Weights of a small GPT-style language model, trained from scratch on English Wikipedia.
Size: width 384, 4 heads of 96, vocabulary 27047.
Architecture: RMSNorm before each block, untied embeddings.
Training: a variant of Adam for these matrices, 382M tokens, 11655 steps.
MLP neurons of a small language model. Each row is named by its layer, matrix (gate and up: input weights) and neuron, and shows model dimensions 112-303. Each number is 128 + 32 x the weight over its row's rms, rounded and kept within 0 to 255. Numbers have three digits each. A neuron's up and down rows have the sign that makes its largest values positive.
After each neuron's rows, "fires after" lists the tokens most often just before its 100 highest values on Wikipedia text that the model never trained on.

L3.gate364:066173156147137130172173103148146137122109115147156128156093097127147107093160123103122202191149136084165129089091129088092084127139109126180109128151124109148056129151144097110132107125083130102114115174118140153138123132096053114101174141166117135191184211127122060147173188106161185096075141119102177143127134180106176142120138130138113104073112084154081072137098143125136145173107041169188072097101178098128164096121086075131230122097096123135118095121119046156154117190138103112106177123168148081147167078092104090112162156092097067156114136153159115147131126194099151104
L3.up364:152141141162043168164095087150090141160165138173172100133121142130137119145181154154144087092179095122117118117144212228114111143104111099121102161100111092097128126170131146118084086097129146068111131134138204114131156105124146081145098120156092078089132116155119108135098086130147148157167123096108153055116127170145121132156157068134097128138119100211092115074146121145113229111166145175129149155127103150183129101137137149151121051129094132129152146158129115071148097173092134142109119081096123142140125103122191162121084140170150111088155177112102064121149125113127112064
fires after: "–", "-", "0", ".", "3"

L3.gate543:144103099130105158153163107138101122094130172114159134118126130184135118126129164134196199085157105126133079176152131094123073117081094102120178101121138147122119117137199120135121161102172080082143094063149108135110195147115091089150116118128060194121104136085142131115119119066121106152206103125115166109142213115177141082110090131176142182137194165098151090151160153077124123074140120140150134045140143165148149152174173127092130113099132091210133115039154102108119105190155115083155128112128150128131135092135168139087123099148095119115172134137049061198134120149133138123
L3.up543:125154137118052188131128126133135137116133184169110180116065098154118108188138148127184123092166155106118111141109163139121067121067125082099162097067092138119148143143096136101073180087096123175144126133119152100128188101122123124178103142127123180139147097126098151122121092092109153099137103133120155101161142143097119157121105120177161133057200180120118111193174179089141127117139163136176162087185156146190100085184132132098089102097076119155140159053158106106110088202161129068061100091151167118111160053120129117193166106149129103103130107127099113153181129133160120118
fires after: "2", "9", "5", " Cooper", "3", "0"

L3.gate735:049137137130114112165151187100140181118097166122147118158091123083144097149103078122129131130103090141115127184114148136118074122118091147123131159113102141127128115179184110119081090109089123078094102146135145057097200108159101056109117144151129142109130159167145140204099151144113168134183135114168139127126153149198168109098196124160150119092140129127088128176038079088118146134159165101136155166115136196138157128120088195093136107081079133165108126101158095082141058192110104136140153117134134060094169119130136136145142137138075088125139098146044107185105164156091136110
L3.up735:194064136088129127111084092173138085153199170143140158134104154168108140082167136160110088186113166087092164121121128193132220173189159135140104083070148106118135088120138119145132090108134087177159141118091175178206122109116157114115120152109181088151149147121162056047147065144170125139133137142104129050178099131129153143142146126130128122152122171147125133079138149140130135160152168133143121122116120110111110095157125088116111148089177093103080110117179129208105087076113060133110049110089079146148106114132141165064161078088133149157104131101136133065171128167152175076
fires after: "0", "1", "7", "6", "4", "3"

L3.gate605:146168153154147123134052158179103171109149103162151147085075145123120121086153151153195138105135190127128142111143142130112086127052127139111110192100136186135137164113087110134085058146085115124129119167133126170134139139134182080135155146161117085119138216137174185218126138106131172123107139051158095095112158120116184123092132141093147162133162162197105118087157110070142131123110079095178154110074102133136127096157106153125164148122148152117162086122151143158191078152142125127174192126183157125062098158087130107117128130152105132072074127069099153135138125178171147103
L3.up605:133105113131115164131154175123125101147117122085190126067164126144112068145130119108080163143165070065155063120103154137153136116173112126134122083121141138145101099079173116102167175116153107090120162133115129158118137112131107137114107136111128135159127096154090070078143110160110084071114168139173162145136149160120074099124140151133168112183140073073121152210140104127131110153107132104058140112140089125137092147132191156128098154092102150110104172096125156154094161144144061088128109138081174136166138152140106169108147170130123141107156145201140116102114175130112125162
fires after: "\n", "|---|---|---|---"

L3.gate458:113171104119106173104158140161149103161044135159163105160082153140163123141158156141147185137142107187117113160116134129119084051101121193154111159164219075129110144122092117035135127091148095126153107155162112088135095113108124058142149127159139093171152177144155109160135150116101091145087137172149118113162137104147124067147129114177173069135074164167078115107125142151157116162132000165118140113124166142135218114111111100125221147138161121168172106066181150157124166106106133125070088083124118116160098103144149121215198164161139063125065114140093147159081156127072126148
L3.up458:124179127128116192100091126111124078118088167142148096193088109173173149115183145141115175122142127158148160129118144119161060044133112218152141159161197128105157170118081084082125114128154078127138118162146098105183128102151144096146158120156148091115168186132150078132159113121119121175090133176120153086117116128149131093163127115149222067138082195171052134096161154172153165141155045156079102107103193092073226116095102116140206137131135121139163123122167169154116155125112154125070063083122125123167075087109125104235172134133157100113067103154120167156103138132076118132
fires after: "2"

L3.gate233:128108164182145149165116158147110177144131055178147098160148130114095030150127104138176118066120102101124080174117127127106098129149115113127116141124117095150098137100083099135133124111114118112175163091165142140167173109126156133120149133105126127164113158150101171136105070145130101112090077081151146141103146135128176136135108118080148135067170128156159111088115080181090181111096082127127136121134115127144123162159092110053170187135167126122174129149134143140144117174055114128156180150073109170079070091109118108119136145123065070103098154073142129108106113186112107089
L3.up233:148071133151142148132112144062149136076113134152141129133127115133115117181110152098153168131152109113100113088134127133124114138126104137097086120139142169062167145165161167164104082124160170090140109109166184086087143149170124161127143141102119120136139118115150193141100117107128131110131082113142042145131099100121122146109072120194163161115106143108072137100134172172097152098109105120076180145159116109120175178162094070156162131138125135140158090155160085104159077160102100166163127153173135148107096090110151172139058094093072133143134180141071156103187117147150095087
fires after: ";", " |", "0", "1", "2", "\n"

L3.gate329:100145164095214155146120176072148129115156067130133112079121102166170119147117121137172132119170138104152139169153124136117147198110125106113159089142147166076141130125133110132106102127118043121129083085109124095131114061117114115095190164145138161176145143160098141155096146115168103105096118060123117096144149132106111063071156097142125105135110132164147135158120121061144146177160154107122147094119074164144174123110129102174128115145118120113112096061146143163191151163099158144184159100145107118129096107094132155156100178192107170121054105129088120129125129163104161150
L3.up329:165072100142114095150173125123162174093119164156093120170082131120115125140065152140113152167135157136132089121131173071174163062082185171128114138142083143149111114141132126131140080111102196121155083094146172124113078116066154119159131158137132104130125145208140133118220087131137121093147153110190057132145126169107134200091113093175150032175118156073081142120081151169139119219126081112156112119096151150139167138160134135159166164062154185161103072086194134079100122069093105114175099168107111155115121109151092136134134107142109115121071105074113141172125131158107156137
fires after: "1"

L3.gate70:164137055112132162128130121120131150131155160098098125083106105068115183169138124140156131109157077147093127134128212098100103099136123152170129105068186160146111136183103118148016115049160154155156123148121052153160190131116127150122167161116101182141053131070119128119159134100167132106109103113098146125097127120116131166097158075175098100108088129162121128117144171121083139114131159154170142109074185126187128125096101114185131097120068093114140142079112077170190084144097105134098145085116150167107099205157077187179160136137142053166096168156167145113090110088089121096
L3.up70:159134059105094129145130135129132126113134162101080117119102078090123155158133137165145105112154099151118126152130202096109107115153143128126163103081159145124126150158095122138038096044161138160145159166117062162181189122142119170133122165092099172142052109082153137117155129127136114120139140116090124118112192104122128174122132072182095096097106140135119162119171154095114114120158131162145114117074190140184139101106099150165100097121079113107100106108121096161158069145134079101091169082141135153115111161162086170140146131185163066168149142180157135156084108110109105113
fires after: "5", "4", "3", "9", "N"

L3.gate824:159114164133098097142109197115219122134108176097150083104071124179072169100080048104136130182127099127105161180142140131105127153147140107168111123117168112113107127095144114159154065098117210128150113109098098115127109108109141082122105173146143141195159170106169101138089176124121162090105122121207098137203128166182074155076161148141118112122122140152131097090105128116160159139124102107118155132093087192137115092097123118162141098118114132154143078111177150130134106179094099150102148163145120122122121192112127166188116177187008157170121089108069105142117131134137135126
L3.up824:134147111139147095128160149112185152110134133075157072116099108157123173121089104096131077152142123101109075148170165105118119189097131084147114101124139149173132132068167105170134112124117132150150135073115065109121132138086131106154114120112155151124141107086160126158165165123128151126088140131137116071157106133163104108093148144128190114160091135129121134109117161138200127137118067127172163141081117235153130159087159123107162150082155090103092101126146117187137135165061141105093162154143119115147146138122085133156125176169066072171071087101070183150118079151144115168
fires after: "1", " of", " War", "ag"

L3.gate145:153118138091197135145141191130151125139135123114167124107091155083098147135106098149091170077078155114114082073061208130123063089095140180168179136159198072162102114155086076121092112081127127139165094103124125059140117113125064114121094114121126123200093147106163100102154156094089172070113099112127126178128121123141157143057083154103080098087118103108170074196131149123171127153165123166111126138139126106148180126104133104082182164114122110185137093116153100167112121159085152136122106110108083166102109141159130127126083197113062152159043092102096150131099188110101125141
L3.up145:173096174088200098140144152152125125167138116133140155088123187075117145131107107184087155067073142083108081094082166128158086115105115182170160120114193075155071098144085078111114141102114128135134109142115126074100097096141072144147089087109123108187087112101123128106171159137071157069121110156133127174107140128153120153069084123084101098112127095145164092188110151099157099146180121124084152164153148102156164109072129151123140150098111130160131129158173113166118144179097150124128088100101099168092088166167106113097083197102077163185060093112089168110119171092156150118
fires after: " ", "1", "In", "2", " In", ","

L3.gate278:097159150105139148151142123134068149113051145144134110117143119153095079122070129123150163159124121130126102170114128168152097111122115109101090122140159167110120129109124127143170140089043128138097112124157097148199132108156065140059204149110146112170162216163128149139112120106096140131077140147176175127111117153135136177070093134127158109116142110090111117141156095133081121132134034107098092120142148107106139102143068078137175146085115088160164119109134079130129101091109114105097159136073089158075110124123088167091140115116100068085067076172130123141104139133134133118
L3.up278:151098170172099156126080163114142143117167078170142122160084059116124133169182129105160161097129102182111080139204129114068129137143115167075161195172183147119114123106155159096131097101147155161092127151199183132106163051114141112204130123118103171165084119160129168118119202122128146088127123086161067161115143143081176104150158128153122103132141105129136101137098207141157206096139115137122126186115130152133170117196128144094186169132122111137162100109132148155156092161100124121105134151165114111147143122137137055140098138186143122145228107147123137146103141148167129106
fires after: "1", "0", "2"

L3.gate445:108121171136133173171110179176129183163115168159128095061095122070142127137078084212158063124110141093207142155100164123124122166120145158135146137120157106180136172158119148110082116097098103116157105194102150048120151137148061090114129148122133180181108126172117127137101105130081181145174103143129144127105056099166150133104127107121201159109153148134128156178127114116152115150079088092122126136179100170117162127145072151124183140133128080101183072123110165187151117165129121103132179093162122159082107137127162135127146112137109071114087127172125114195132133148116130074
L3.up445:118060143133139148102149113123130113141121095129177111150066134119157106160214166149185148130101121145116073162140118192100116145113103140067072169101189143213088113113159179142094120129133100132121123115182125160162119139159153096075160104133064064091137146178084117096122105105158085157138057102114146098135144153145180109183144114101085074095168129120099102114062149178091139104063168121103145192111127096114137121179111143111148137133157121106119108196127147158117041146161123108166174153114130134072135138072110116082159160158140091100128133102089096052120138133147151108
fires after: "1", "0", "3", "2", "4"

L3.gate572:115141044124180160075107141111149088127158157078162124173179153132143131111105140150057146166140106077130086108047173123126155126136105129160173047136119105152090173108171126120143138066129214145093161150097120160162157115166130129128148202109159131126163129064145152153106121125142080057088114139135195160125088113102158105133113129173124123143141147098101087118218087138137138155093117190160138145072165101131136202096097069086156172110114137150116149109172078097153067075157127089108147149134110167129104125168119122077181113094081124091139120173176095113114135135161117120
L3.up572:150107134084210130077176126118120098130167103073128156133176149126119123122126137132088118165139161119095105109098137096129147152171085110188171096186112077164109172195175121110114160054151179122122199139092115171134144079180115130128080209128074160129159172055137177161122098133190085082107108112139243138131142114136175144120118102156125115134106122088070047090167134128094153207135132163169141121080127109130117119087094067144168122110129149153139119053156146111150096122157112071180141183130144144170164078169108155095172133071091130070124139176121122137110125130138131111
fires after: " |", "1", "2", "4", "3"

L3.gate996:121166103125158138143102155084083154062099086164114079102057128171137174137099123122213195120108167130097093142141123079136071146074087061136175158071138088083141114097165131137126167109092153082109082134090175110143154114192123100132098152107115156153135187090171096080138192127097110159145133175153176138134166142247183139158117144132174071120100144112134157146153165155129128122127091160130084143153085102142107118190161180146151159102130119158102114155145143121091134167138200168145150100088150131137155142106117088139137147173092096106179114141080172115079110191098125133
L3.up996:122120144151155139117088155085128083115151108148128133147145180109139094195142177125128118166153077060126146136129107052077148107071232155138151078142161166077128130144118109089092100050133105176154101096158116147096202156169118149081128113071181108123119097169096163130125188144165130112077112121139088110128153116187165100077084075112160137118142131073130090131143143107043144130203098120144125142110099130131180094147135105168110096102120153138119101112083099125152144090123111101159087175120142166138113155090087138155136149124148137115138131125066108134168156101179135124
fires after: "1", " ", ",", " and"

L3.gate934:132133146157149174144071146182104167079120114167132141091038141134084086129137118068146159090151109185116092188138159142131080172104058068061144157081152148127117117138145163082085097153165165066088087116103191104170169069067137100134128140163118180154055141159204143093147144118110091155102144115142163138166097168111180115147149158114176130137071106171099172177205128140136069142092061144100088089114126160120107087183149170153109141149119154120154071153156149094123122146108140129153159114108229170137123076095140116154162178123124118127140136129068120136088173117205161158
L3.up934:097103124202146122093138162208109152187125084068139142142177128160146138172112110099107103167143081134109119127129119137151142153131134153154112138130140172156137123099146115122112170176103112064104159141117061115096084111107165141118138096090097098111156132137068185105148092150125121110156175171125113113120107074119123101088199128055111137119111121136128109098089054108097114117091161134156111093122071096126095131039195164140126184090143132159103176129154128185116140066103091150125140094115100067061073167091089082103080123147130163122116136148144174125109215143111154158
fires after: "\n", "|---|---|---|---", " was"